Part of a small language model's weights: normalized queries and keys.
MLP neurons of a small language model. Each row is named by its layer, matrix (up: input weights) and neuron, and shows model dimensions 128-383. Each number is 500 + 25 x the weight over its row's rms, rounded and kept within 0 to 999. Numbers have three digits each.
After each neuron's rows, "fires after" lists the tokens most often just before its 100 highest values on Wikipedia text that the model never trained on; "fires on" lists the tokens most often at its 100 highest values on Wikipedia text that the model never trained on.

L5.up63:509485493488506546496499517494467499521507488478496487494483476483517493474491478476523488484519523498514512483569518518519527491463511499553522526494512486475528475524503496484536502520522528529442490487555515495523499515463513527483534551495488510511464507537478533532525469507501484506515435545480488503515499528477522516492457481511489505550515475491510500498492528477477536519486485445510464491509512488519475487448543490478526504473520511509485468490469479418497505505511504500500445469487449519477524484525504490507538523478481477502492472502489509518521522545506491533538490520489480521479511485469515489510531494506477475513515508460494436504524485510501500488482533522489485465493485450452500502516507510534448463477518465490499477427490541571498475513491527
fires after: ",", " ", "1", "d", ".,"
fires on: " ", "1", ".", "2", "w"

L7.up516:500520506486473508481492539542507507519491478480505476516540524534490496496468529520483523493518514506527501501496481487509498460449503480555555528529490519513477517492472454500515473496460471522485463487526532518499507489497511471464535525510497490494480523515490518498518474519469519516489452506502522510511443524477467513541495504513499505525534483496511499548509499464463494472539493522516493481485556475504517484499499537526511498491504498470475497479506507523499532482470552528486513490517531488514458527497464491465512440551472503524530475529515477539484493535484453478520494473515429460506507473483506500515507528529504497478479510542477520453513479542432507552457492487452492511465420510473494545561525494509493475468481492501454517463510482531513502494491506
fires after: " ", "0", " October", " March"
fires on: "2", " ", " it"

L8.up56:480494490458523527490519492486442522501524522520503497518513532496514518480489536488498499450526478486534513511496537572536523465529462509498486496516533526499530460520491505525505490461479529487504487454529528495449487482534489490514466502481487516509513482492516490486531524445515518503481491499569511541537495472484473499495482515478494473475484508519525456515510532460535524502512479499493459496529508514542531485523516440503464484507494503518521534487501494528517513531485495451516487510530564460496511497483487510516511493514473512476523484533506515473513506540556486514538504455483514506495493446492552479494534544444474520488471465540482489525458453486468494510470455517473514467477485475519484469473514557507522520538544533514496476479483483507508528501511471
fires after: " |", " ", "0", "1", "."
fires on: " ", "1", "–", "2", "4", " ."

L7.up865:467503499508520527486503522562497476473494517503557489521539512474476528493497504500517517501503464509496482492488511488497527540490497482503526510482453488435498509509482520494476504527487514527490512527490537542467452503470545434532501512486494517469458523488524476509505490470517504503465494477444469501509484487528506520514504551526529493544537514500515507547504485546470493511532468530488470446480507474503490490527542481514493479515481471494432493492513509528500468475493492493491486514454472515538485516481506499463503488530515532465506513478469498455500483511534529508480505481500482489501502505483521486518469541530456494499526514503464452482489507475536560521490528485514517507466458521523493485496545492494533489494503482512525521454459493520519484530506498
fires after: "2", "0", "9", " ", "1"
fires on: "0", "1", "2", "9", "8"

L5.up240:509498532519507505539477520512474493483534472495480516507529549532480551540530512531501487515496520505526486470503504482522527487510464494486481500473496511499541524479461524507485487527501497489525493467495539474540482470486489492508476507502535492529520507524473489477538467515533581463540535481514490546496502510527519497515492511513502479488487544518500512539524492439500527515473515506448487449518508505491510458510483492516506542516491466490479536519483465514493539520494491511505524469494478505420502502485483491511475459468499489477578519483532447445507526494499506522494530497470494496478476511534471537501476498535490499499416488555495503485503488518458497508560515475486489524530477506464506490489501498513488514548512532515461440503485455436446466498532462
fires after: "1", " Albums", "2"
fires on: "0", " (", ".", ","

L7.up1277:497505511486498542498467514490512489477523509456525522501529506506473494493481465481500494505491470510506472495523486498545515535476499485500529508517473433454510519506465475503479492522518488539541478527514498545525524496449563506513552441504503483478490517499509485512505477530518498482503487511511486480516488539519531510474524519476532526557513499506491510488528446526449494486522455507497508467539482492485502503516532528468532458527512502479431494492513472485494497486490516548501461490517482513499466485493524520470452503566507527494495471470491472496518504466446491529479461531486453461471509518490481484527453515512525476492521524474454484466508487489498523496500529493509516529517459462470498515485491464494491475483464496501493518491479478485494491500481508
fires after: " ", "0", "2", "9", ".", "|"
fires on: "1", "0", "2", " ", "9", "8"

L3.up86:447509490471499496497504527481498517546500469490551438493490493502520513541443508507446478509494461516497498481519496505503500488498474477507509505495547463474480469537536475434470530517485531540485494515509545508492535506515552458501482542538509517528511465507490488496483462526505479497511514490502513499498485529454506521497502502467488491502503461476517471500521532504483562460483471504465496499446514434517469463491515489525516517472508503484508467462480500516514550512500570497489536481488521489514530502524476497546524496485484495564517488524484466526512462496515495508534520508505509489495464497499477485531515500511479486518519565573484521523465492485504532499493532522468487535522480478490534523507486475476515506470536507500488501456485526475484506475555490
fires after: "1", " ", "9", "8", "5", "2"
fires on: "2", "0"

L7.up968:501479507454476503532522501474518518478471478465533528498480510479508509535515492493531523484485529503503494471490511514501465518513471458479467497495504515439490452514470518473474473445536520481518463494518509511507460499466512501480460509490474498487492457553460536525559601480527540453503497465504503526515495470446511512499497518500528504507533457543512502530459521481472527526508491437514503502504497482453510459485507481487499478532542491537455543532519470514458479502502483552517505513492522489516474450558511481514515475529499511474492486503532507516507502524507471506488510478495497507473514510529444498499501551471515526499491503516502504500522475479495492503415492517528482517521519501534491554540518506535525515491476516516549516514483523506477479484480504
fires after: " ", "1", ".", "2", " $", "4"
fires on: "7", "4", "8", "3"

L8.up171:473475513501485505517520495497532528541499487465458458506470506530491535454518472478506482507468530498504520476520478516514518504483517518503502527516520504514502479501523490480468523479524482495466510500519516509500497534524492458505487511553498523484495471483538480477556492473527518488490500472490494512483492492529468487440504516484472516472455516526452535474503500496515568522491459505475511483513456496514502477458522494481473516506497547544492489503469428517479502473487453490485455513527509497464496513504445483507517513483496504517501494511539520506496522553522499476522480462517480487524462480473501461506496510464490505518488520515456495523475476500446526516466437565472497475510499515519503487503490495550493519508466497505517454505516547510487490516509494
fires after: "0", "1", " ", "9", "8"
fires on: "2", "1", "0", "8", "5", "4"

L3.up428:517494527429507544489478508546504553477526488472542575479458480511472559502519523520446519500501521534566506479482533503541496522553517438471474469494482515473521443488483492490457529486501507486498464485457485504513457510472516472517504512499517535489508486568511553511508533486515497476473454506507485513495508474501499477511492529497534454513495475477487505503506520477506496542469477498533475485504480535539520479519473481524532514507514495505475526536536497526502471471483514504499530535486500465496527472485488532491475488467508504471495502483517507463517502546482528507494517501475477499499485499509489498529519535523488488470513503476502469535467494496500476505533447494481485433489519524483486516539493533488525513534545536522487498476490502528479465496500490
fires after: "2", "3", " ", "1", "4", "w"
fires on: "3", "2", "ol", "ah", "ist"

L7.up1338:504497537498485503507469510495513527506500469517536474499501503480516507498445527558474491522543499532530491499497484489531565514506501489554552482469530437542505522538475502471498474487460517495426476496531478496508528493507536490501535497503496496481505491533433543532504537494473533491497491499563505490486464471483524556539477502503462533549471499484522501515484493536513489473489486462507499479540528497506486541492511503543482513499505511507502532525471486451491544520499499513527469527493476520458494508511544504472527459523479503502542499498498514523485495518482461485541517510542474508466498479479511510458500555494484489525471543494504507468546484519468501476547495489458497486494451512467500494518452505489443477492474488496493499454493503503497481479569470
fires after: "2", "1", " ", "3", "born"
fires on: "4", "1", "2", "6", " ", "3"

L8.up796:516490480444496524503512508450479548460513525555466462508472468518520492484467473525489473479463505518517505470463503537521478481471465468513442479494550510524541458527530505497503467434490505505513466475554509479499505444511487503488480522529526515533526490505456502488500496524513525513486506469504495494511511490501486535542497501480503511482505491513513441508564522475511499487468464504533481496508529500513507457483521484518505526565527472510518531521519502518517514515509488485491521499515514480469513503461491514544527518524509481524511475532505497502489473469557481504514496486491524475521522527501507501474582548506482514484455479522490476543506451497445476493488474488465502485514472452512496530478505536481504522481531534475511485507516472551494520495484478
fires after: " ", " |", "1", "0", "."
fires on: " ", "2", "4", "1", "5", "3"

L8.up4:499442505451496584473546455462516509489499504527497509517510513484519505479498535487514516496474516496552541535497526546510500460508484545499491487520495526520533493519495523514473501484505521477496521498512539543516474512486494484513475490487489510489526495499523523495499506497513505469468481507537500529516518501526512488490445530515462502503536509512466470522519516495545506553510504485445503470507525443525517494543516451539488518555475527505503530509473471494528503494499490459499493502516509479517548508520518523514520478494514487472554474500521507460530496512516491505518499477469482496520495454506493478514504515455485488499502482518510523514493479469486498509500520513528518448497487500531485539480499495497494521497444494542536479472485483479509513493481507
fires after: " |", " ", ":", "aged"
fires on: " ", "1", "4"

L7.up155:477496500479504560527442486514478488459547507522538482505537532497512480489441469474491506492525482495496473461504485515551477506450511483464493507482498412450522491488481500496474507520508473526523470525530514503516486512465536481491531490471529467492501476500495507499518498516516523486466516528499514532549499534527491529486517526509520499534519551512471494475499469524467449491529500488458502465543491472504495479548526529483500498505504497499439462497528491504519517480494527536509461500523491469514516529481523528449488525528511511503484474475498486476513530476493546538495473526481503529524506524529469503509456554504442469511517517494471483489507504478487501524487522478496513510488487513515476480488512482490502508464498517512511487458451485482497512465525505
fires after: "0", "9", " "
fires on: "1", "0", "2", "8", "9"

L3.up215:515449489494513557505489544507479523489522547498492483511496532514492467484496547489475503468504492483558438486518476476521548529509475479545555503498487477516504463538468524462467445460492498479488481486484523520513495497482471490495575483478510495490492512492475499529547507481503555506495455527508509511511470507471510508538492518513462484509460515475482500521502494513490495524503467478508510482494442477511514444473512513534502468495492527452503518526489483472490497520506500527481469528485494495458459456502528479457514492496466469501532524512508466460481490527525547509481509492523475483475463474507519508453524497491474473474480488515472461475479521508518516548533510493502459461474510522482498499518526459439434540476506516485533463477508545518515501474532504
fires after: "M", "P", " M", " O", " Form", "T"
fires on: "om", "at", "ats", "c", "'"

L5.up578:458459528490521490473514535458452546484522511501457508518477462479491506492507481523501477517534469469517492468541548515538515501485484497546493437472530493492482504507496480451446520550487490510481515490538538501445507483506540504487545486504494479473470464483495503478507523480486519458515503515533490512498517538514486562484486505519500525531503513472487476505491489542514505496490473485506479486496500461469506474503477497494473482534490519490465479514482476479461521523500500480532475513518523494536539488488501506491494454516467531528485507508485496490512523546482531502507524505469478497491490495527495495493543533477460470493502564508451519457475485514541522511480491568505475440512507517469490507532498487501443477446548492495532474460514552508486499526508439
fires after: " in", "In", " In"
fires on: " the", " September", " November", " October", " March"

L7.up1005:474511509490501484512467477532458526521520489449532545477519509535513510489523505508481482503521472486476487560493513542457495448492502505532483495499480481480544500517518448513470507492496548524482508466467534514515495469481496515469516493504523499486493555502532514478513525480529499485512500513497484533498449524490478495500511522506486537489485489502505451501522530535503496489498438493510524520493514522508519485515500440508471444493510511485505497490512520452482451460484493500515518475447495512519504487521455471497496499545553515524529490491491523490459557528560462536449501456513477486504515499494480513532503516446513535512475503496508484488497512459503511506476496501452517486489495484530457536529542517491454495471517467485443515479486530555498476467540496
fires after: "2", "1", "0", "9"
fires on: "1", "4", "5", "0", "ers", "s"

L5.up871:541465494469503520523459533497430518458528480491492512501493485456496450445485482517444492504509505483502502512503513456517507480465493471497528475510476463493515476557477516429526510525514506543472486509469531537512473524495492464506474501485487462474455524480499530535511476485504521508485458512505518514469502560507521532482510509495463449524503509513477501515478519489519488524494516477471434496475508449521503466528505514560494498513495511449479497506487487487463526496520532538550478514484491489499537509502521486484481488528498463539527472496493456476510480498514533483508491495509508529476497451509489520503507466461482492482525488516492447507487514489519484496506482530480514475481540510508520493497487497479471508500529516502489424442465528460506518475494529
fires after: "0"
fires on: "1"

L7.up253:501484519506504525528443542502472503473500521489513495496519514499462503517474514471492520492511460467488467477519485495498508549436476450486538491461526468483529507508515493475507469551495495543491489521470544492538479509462541458500535510504535468534523488473485497536516483503501494513455476468491495506529500542516526550512515498495495509518527491494479512506476455530503457494483477499452543475534488476484480493481517498533533474536467460477420466503485493481499493516510535512514453509539483487541511496521506551453537481537487468495483517543468489461494535489472527541500502549493492544507483508511492512482453524507482457503485513497504447499495526511527501513499531450507493510537512487504510521514544497447523514459491507500533467484481475474496489497535521
fires after: "9", "0", "8"
fires on: "1", "9", "8", "0", "7", "2"

L8.up877:476454565504488496507497507502490485526497495516535527494521489497515517476504506509430544475509503487510499461460520549493541535460453524487479438488502514519488461513440512489468487519479531497444521500478477484511464509468485464525485530527495478526506512509489511500515488480502497500479491483478489506450524453489462532515519511532495474484518491526477504533473448499513535495471500469483498443512472509499527540543498500532541470505556481497482486519531532516474480485513490533517496495468495508495470452501462497508517509567537528445519493581532526492489503513473511474490512485493489504453529494459475481482497524485501491505511555488478512517496491492524508509506499527525488488512484504522516524533532526507505485426482512521502534455499492517473471506463506
fires after: ",", ".", " first"
fires on: " but", " that", " While", " time", " But", " although"

L8.up566:524453525493514542470475526505515493553514531506512529507506503497503523511516506493525499487494508515529435472542514499519508526506457506488502473510485497455530521483500507520467481481503491524500494529521478523495477558455552511478521511507499521495504535509503512498494507516515489511497493483509468580529536519518490512544511507513495423551475452505506463534466508495502484522535525497503494519465511475470490520450504445525480510536479507480432495458489492505466476483498529501541463517500495494533462497540505490462506503506524445508500501526515498450449511531489485479547495478511495542481480536481477485518509536486500505517502533473486450484517500479509488499451472496463486473492459514491497531479518511537492506477485525498489520473534529533513468474516476
fires after: "9", "0", "8", " the"
fires on: "7", "0", "5", "8", "3", "th"

L7.up494:509526518499497488519477504461488513491533503403529505495517527499464520499478485509482495526496465502506488483516514495506505519470474514550536513485480510486480501519515497462499515537477493527476502505527509508507474505499482506474548466475503454525484527507534531531504486492497510520494499521503459493518503560527516499465524508529491517514486490502496490487432496509461483491501472491491493459514494512500492520538514480501540478496533509472473465466501513478489486467498497537553497507502492491497497452512481512492449554546480525514495508499475500514504496481438496510483480530486472506468482507495481472515464489501519467493483502489513474447506504437528495490500449526533527523515499477499494502496472484490485498458514503450493515462468492501469499467509509
fires after: " ", "0", "9", "–", "2", "1"
fires on: "1", "0", "2", "9", "8", "."

L8.up623:483477487490507502521505528444485505478512516496487515530510486503528482555508481525518526482525504484496479472528486501527470507496511536495527481491511520510484458495455526500461483534479486503498503488530481504437471495488534502467529493527518453446501507436465492475513524473485467513509443512528521550469473450544471480448518460489491548440475494520476519507466476523535501494529514486496459470523505491505497504477485516486540476457520521509467494494502513455459511528490516469535499528515532489500488476496482507463482475506437515490493504521492516493510460507499527495528493543509474515505503474502510505507500469525520501469535516495511572481505461461501533545543460479508493482510514522489481489510558483513497497508498506520511521466516486451508487497475496
fires after: " in", " In", "In", ".", " the"
fires on: " the", " In", ",", " October", " "

L7.up96:462462533529493521468494543471428517516505512495521487508494478525524520522489536522475477501513481483516452485520521514548522500467480488490506495528499488490484462504516451516460496508508550535476511508513498510474502487492525517440524503512442513495478536462500507490527530504501481491501466465542461532472518509523489502553484500504446519449471525487481515497455525527516504485481454472469543526462510458488491519472509474496492523477495495496472491464500466488475495480488526493498476494507578502505497494520490487474505485493506523534535494511554485526474504513497499519535521513506490505478491513506523482512534533484465515457431562481497528499509508478485519521450455511435488476523492491467489536483526558502486452509510493505510509489515506497511505521511474
fires after: " the", "9", "8", "5", "0"
fires on: "0", "7", "5", "8", " w"

L7.up599:486490491453516546467520482517526544504493471547500446493473503503553481503530499498516494462518465499527502478476525508497535514520478493512501483496460539485450487503489553493514537519463501500504505478472517543491530543511527491507537489503474550496526502474511505492520511494474482504486502503476519498488505481506476485486495507466538496474488537494449469516509520478529521528506512502468494510498502498480436517528491540496504446471539517509437489498520504482480529513483485467501493507507547473517503517547523488483512531511424511482512510491497527425495500482471471502534528511477507503504551462538541502444526491488462527523518521492483517489537497472535492514438464515493463509473481509520492482508468524481517471521533514500504519518474514467508555491483445
fires after: " |", " ", "3", "2", "0", "1"
fires on: " ", " |", "0", "1", "2"

L8.up788:514445508510523534510476503488478536544545468513531488506515508480462517490484536484506486502536470464537502480502507491473543509490508503450532490462495496481548441530520550479514472533493487538459495486489513548496501564472519446521542464495510476493490516509488542498500501508484530509518466512504519558479509475471511542489524513499451470562508493466501551516455478519539525521487464454468515499528504448493499528522481522506492504526480481510464502514504510449490478502530495540494465477564518505527496516507465533461536510501513476520481541477495493503486546505484532500525496531497489558486509465497472479495467530510481510514468502517498448499456504505497485512549480489505507480497475498506478506479475514489509478520484516510533455461485478519503496494514493
fires after: "0", "9", "8"
fires on: "0", "4", "6", "7", "9", "5"

L3.up1137:477533496510479536476544490512483486513525504524520501512495478512492494501526514492485481506480507480552482477506505506513504528514542503490510440465493515494544473490483465481471503474511513554518526508542531540432425519458492470477496500509484450508491471449512506524526476500503509482491463481483505559533521464496463508479516492488481487500469513468469521479443506502461480523481523536458516482473499532491511524460498490526484523485496477466439500482492465474470449484525444505550453510446503535537523486482504498500504508497483488478473528495480532469459506550531502532472549497494470484524434476473529498521499491504496507508458541527496505521522465532489484500499438515509493499496489511504481499464472476474493513468495507510504447523526531525486480516517448
fires after: "2", "1", "0"
fires on: "0", "9", "as"

L7.up438:492511504500468484526510503468462547523484503544493499500514437516480468541458480492467493522467503480486505477496499502496514517466455504541516434480503513530509480486515488481480505515534504494462445517544500506460506536514533513491523509532547517504507435497479502479480521532530476529513453472510489530500472484508529537459466527494485503481461474526492483473480471549513480513500537471467543473511502478482475458483535468537498537533514530490478469458490471512450499505495554481531448521487552484480493474498478504499523471547509503504514523513528492512501450520484494515522484525516504495499514485444503513499511502470507528506496538537476503481485490531508473483487483534481499522546512525509534543502502497524510512450502496478536448456524513512526490527530481
fires after: " ", " in", " of", ",", " January", "In"
fires on: " ", "1", "8", " the"

L5.up391:504506467484516510508504506459525546544508505459529508519499512493511495494532496506438472494503533525551454510473531486522536494477538476528483501469449467478505527491498518511472524497491536524491501486519494546507495526523556524515507464492470502466455443491470517489457549501526498516500515517529515513520443538518541489472454516489491505468517486495501478527528537523460536477490490462495502500478496484517480473519487483505476524497503540464497462491516497500466550517481479484495499505460495526483506479545539471506488509481435506487538490507523524507492501524513496518507492498512524521471517486521506506505521563464470540508498517507479532481489482484501496500519456538483491475446499514522446494489469465511452504483478486510468483483479503499480539502499460
fires after: " ", ".\n\n", "1", " (", " |\n\n"
fires on: "1", "==", "9", "3", "8", "E"

L7.up367:515501493476482500492503528510484547536524465533518523509493478511486493524488507465493479486484452530532483464564479497531556527510473488538537488508477503495494495500496464451450467518504488510463510513542498502493498527480503496530504513549513490508502494475514535515473554478536505497485521491530502524494519517513509552522519491502478472520498458497508514481501489481539468500493521483486516480444545483510513479476548489503492515523492504466498514536452450457464551511489522519513474517512504483491480528492524507454526479526450505498519502557517494503503483515506469519532501518499498527478470457477517481489504529493440523511534529523470504494507476512489476539523472478474534481564477532468512507504495493527479517523525499495473505473555512480514522502495484
fires after: "1", "2"
fires on: "9", "0", "ing"

L7.up922:494522505519480534518445519451508492459495533484530453504506512501523495488469490517515497494495485497489464497477499493540487534443504462529529507479476457456515509468486530496580505529482496541491479516506504493488497503465485492476508509485527462490481514510478497505488471512516487495472479513510485519533471533552515527494537503517515533497541512527515476484470500510491484473491455496512494473491516477502459490528520504522519493524536489486486471466530515535512492480498485552555447500487491467486490484492523481463496528540474499509483519492486457486483492486489516522477509513513470485497481526552499497488474532491520504503475484502496448455513468439536541487478467472528507506527499498526475520468537485477471497433478520478487511493481501509514484504475460
fires after: " ", "0", "9", "–", "|", "1"
fires on: "1", "2", "4", "0", "9", " "

L8.up1156:500484511506477501507479503470513514558473488494522508481504511480502507517463523432529494512487449468506488467553506521515471506492493508529512514500477495482531475495513489526491502514518469546499484533547520485495527566493578496467546487476495474498503525491484538485531496522464522512466485488512527553528496498495520541553506523507460497522439484485521483483487475513482511468525493456491502507497494499484507521449504471490500514516449521489468490488480503487505493502483516504548470486529496509527472516529507517471517518532479466515473479527507505487470537473457485501523533505485523520481485504502506489491454520438527478542464508475464449507467479491453493514478505500537440469466473539509503517490507485491484493521517527511499507513477487503466448528558479
fires after: "9", "8", "7"
fires on: "6", "4", "8", "2", "9", "7"

L3.up916:498514512490464518498486521468497532491524466504496538477500524476447526489517496487521501520496557504506475475499507510513529541507523500487532457467488490511538434532488504476469524504541463517482480499518504554492456560511528475521518480501503534458491522521457526571521553542472491474448463503484503502556495454465471511463461506488509501512495488492482481482515535479479563521504507503531504501514502507520512502489493491528523524502474453515504514541530491504518459491496482538508455578444460555541484518539471486524499504494491551510512496529540481469496537519531475479491510496506514476501415506529496479479465549498488519493498515533535519508521480507501468493478466518523499470481509540496499551466492508478523509511499507476500515518496528515482484496489483
fires after: "1", " ", "2", "4", "3"
fires on: "0", "1", "8", "9", "4", ","

L3.up930:479549511544498511490508466529508495489512510448543546520504565561542490514504533513485505487483494532515482512496519549556539487516511469520496494509454463453492447515488509508490488545512547487504477495493539505468503486511555509449479504505474507503505505533512486505537494520476476530511492495464527500497447475499502469531491514503471517514477538520486481530500502521461528509518497495485495503450473511486510507515517491505508528467502528511501468542496492485488471507509464481505509523463508545535531476558480478526491528487484506525551486524470525482431491561478494526493492480522479509492497461478517514498489503511520506474452518480502501514481469508493514514530424505446520487493506513513467481461485508495446461458475491541546507489531503542517442487548520
fires after: " |", " ", "1", "2"
fires on: " ", "9", "1", "0", "2", "3"

L3.up1292:493495537534466536501520530516451492524514488475528483531490466511528497511492525535519525508515494486528513440549488498481524505478460459550510474479508475492538521488518507412467484492520480502452476462515512525509451499479496448475516505515450492469482491547491512518505523494497518500498479509520512531491521492471502517535496497489470515518509455442512497533496546510503498509511511499499520506495525466506472446459511469516534504477503509472498501491468482454525495559505483534520489502492471499459490520535504481492542466512464482548515483487480447478509527554480475510506486505504519518486478531438484512479488559515450505541493526524515472534511499512466506497476506518476494510511510523470516531535527464506435502468472499499517482450490538490490478545538518
fires after: "1", " Species"
fires on: "9", "8", ":", "yl"

L7.up622:490459521445531533484519477479505535503500501444508489505477513537555481544503495519492467468502477476521458497456536464502508496520486483506524497530447475472491494526506504508505550529521541503496508463515504491505514517534515508500512472494442523502518474520519570453542525505488471493504491495495466498508498512497475472480509508472487498485497525463446497499507553454512483492487510501502496516532494483480470527485505516502478504495551505500483475521509486464466503488454511485481488487487555434485534441552484505499471527506514508475497522496466503455497504489484482484519509531486471551524537507496539493461469520475507480485524492462478453497482485502474475508497453518511530510484465480486471476516502526485506502501497522507530554497514490494490523476478440
fires after: " ", "0", " |", ";", "1"
fires on: " |\n", "0", "6", "8", "5"

L8.up463:494458499495556554476516519470484506481512485524503568554480524517521505512521469454503478520468482519549472447467511549518490493512461499544506493449506503497482512493506508509496529516480521485494519487520505479493514471479506523494529491478505529515510506471474493509542553476520534494486502500480518499462471509485482500475506554513477502499532536479496490508490475511520518517461498434462547483489487518489513531523485531493489518512472464504498488494511508468521514528514518514456440479505537517440512504491500498529465506520551517454487527535498470444525498493466491510488482507492474477478494502536475496518483493538511485487447505468502519493498474490538500496501454467513486573503509440471494509456475507508503460487484513515507483487465503503444502520522523
fires after: " |", "1", " "
fires on: " +", "0", "7", " −", " (", "1"

L8.up1301:485446485486505541526481500453525515481501496449478464530494529539524521435487519520529458489416501556512531507512507551481485508488495513526480506472529519500508484507549515511512474447507541483513538482573512515465511500545493496494430484533528478508499518466503448511537496481504501496512504510538492502493509517533483498460528498504495530458480478532499484496515508487508540504457465528523500495502523497521499459523506469506469526526531528534530525477491483482516486521549447494506466483445534499488481519463469489522460553542500453488506480497518494496468463549541514494545522513501496504527467469463477479488532557462510492515479467498476490506485466492465499496480456519493509485510529501477522499463541514510456501487500522458488452521541540540523534525462450
fires after: " ", " |", "|", "1", "0"
fires on: " ", "1", "–", "9", "2"

L3.up590:506493500521486488503488472509521463520517518513527535480499470490484486489486529515508483468480508494510488507506506459527508516488489519458482488491477535420486491477494489519462517501537493537470487516509511520518491518484497471519482473485496503476506514517472485522525519510496488475495526481476530510551503500483438486528442509499507508497529480519474503504494520519455519549521472476532509449489500499510440451468488489531481520479477495500456543489492507505471464507482469481489462523475509472533488515526531491470528484514434539487504526483487526465505513501483478476467492489502518532530446500534481497470472545493505477513547518499516468524487482502507496520453479542499508508520528559536472498518537536525522527506486482495499490508521469505522500510489516
fires after: " ", " (", "3", "2"
fires on: "7", "1", "9", "8"

L3.up890:490436501482490529503497524503487499529559488495492481477461503486491453496518511495513473522522419531486488469530502519505503464480484494524550474517498436478479497508528497440489468507565494498420475501541545525512494493514542471509502529496523453472462512513474509516482495478487510475513535489499541531492518503521473543523522507486483501542522477507539480484499512496509507515472511450519490510497527503481486483511495478486521462524509497539462465510476478423464509497495548498524527503508522437517541501502461493507521493537516490510512491490451456526522496498490481492573508510486519486466477475478471475533487506493512477471532521482495465478480508469503491528509500509472506543530506486476516534520512531488490536509501491530487484457481511470504489493537530
fires after: "2", "1", "0"
fires on: "0", "9", "1"

L7.up768:498523500501519509494467502491511538486496491490519494505464482505496480496468510491477507521528482509524478522526521515475531465537456487507498470500520455466525428536474479489503494526540512500479477505481522547530532525522515508473505489495486503498529511520522489496514504503489453499512523498527531481518509522486500464463526496495456530488459491513522495503484520504489522510506482485478476497534505474494499471494543499480486483486518532529463445528480467484506506455459518480490457545488483482482521483507476511468504528510502495488516515507497560482505475516478474540490506459522518455441492475513482498508477535532533539497509510484485469483506524507486467493513463493461515543492503515479483448503497509515537515490567494519520523468529482459525534477501490
fires after: " |", " ", "."
fires on: " ", " |\n", "4", "2", "5"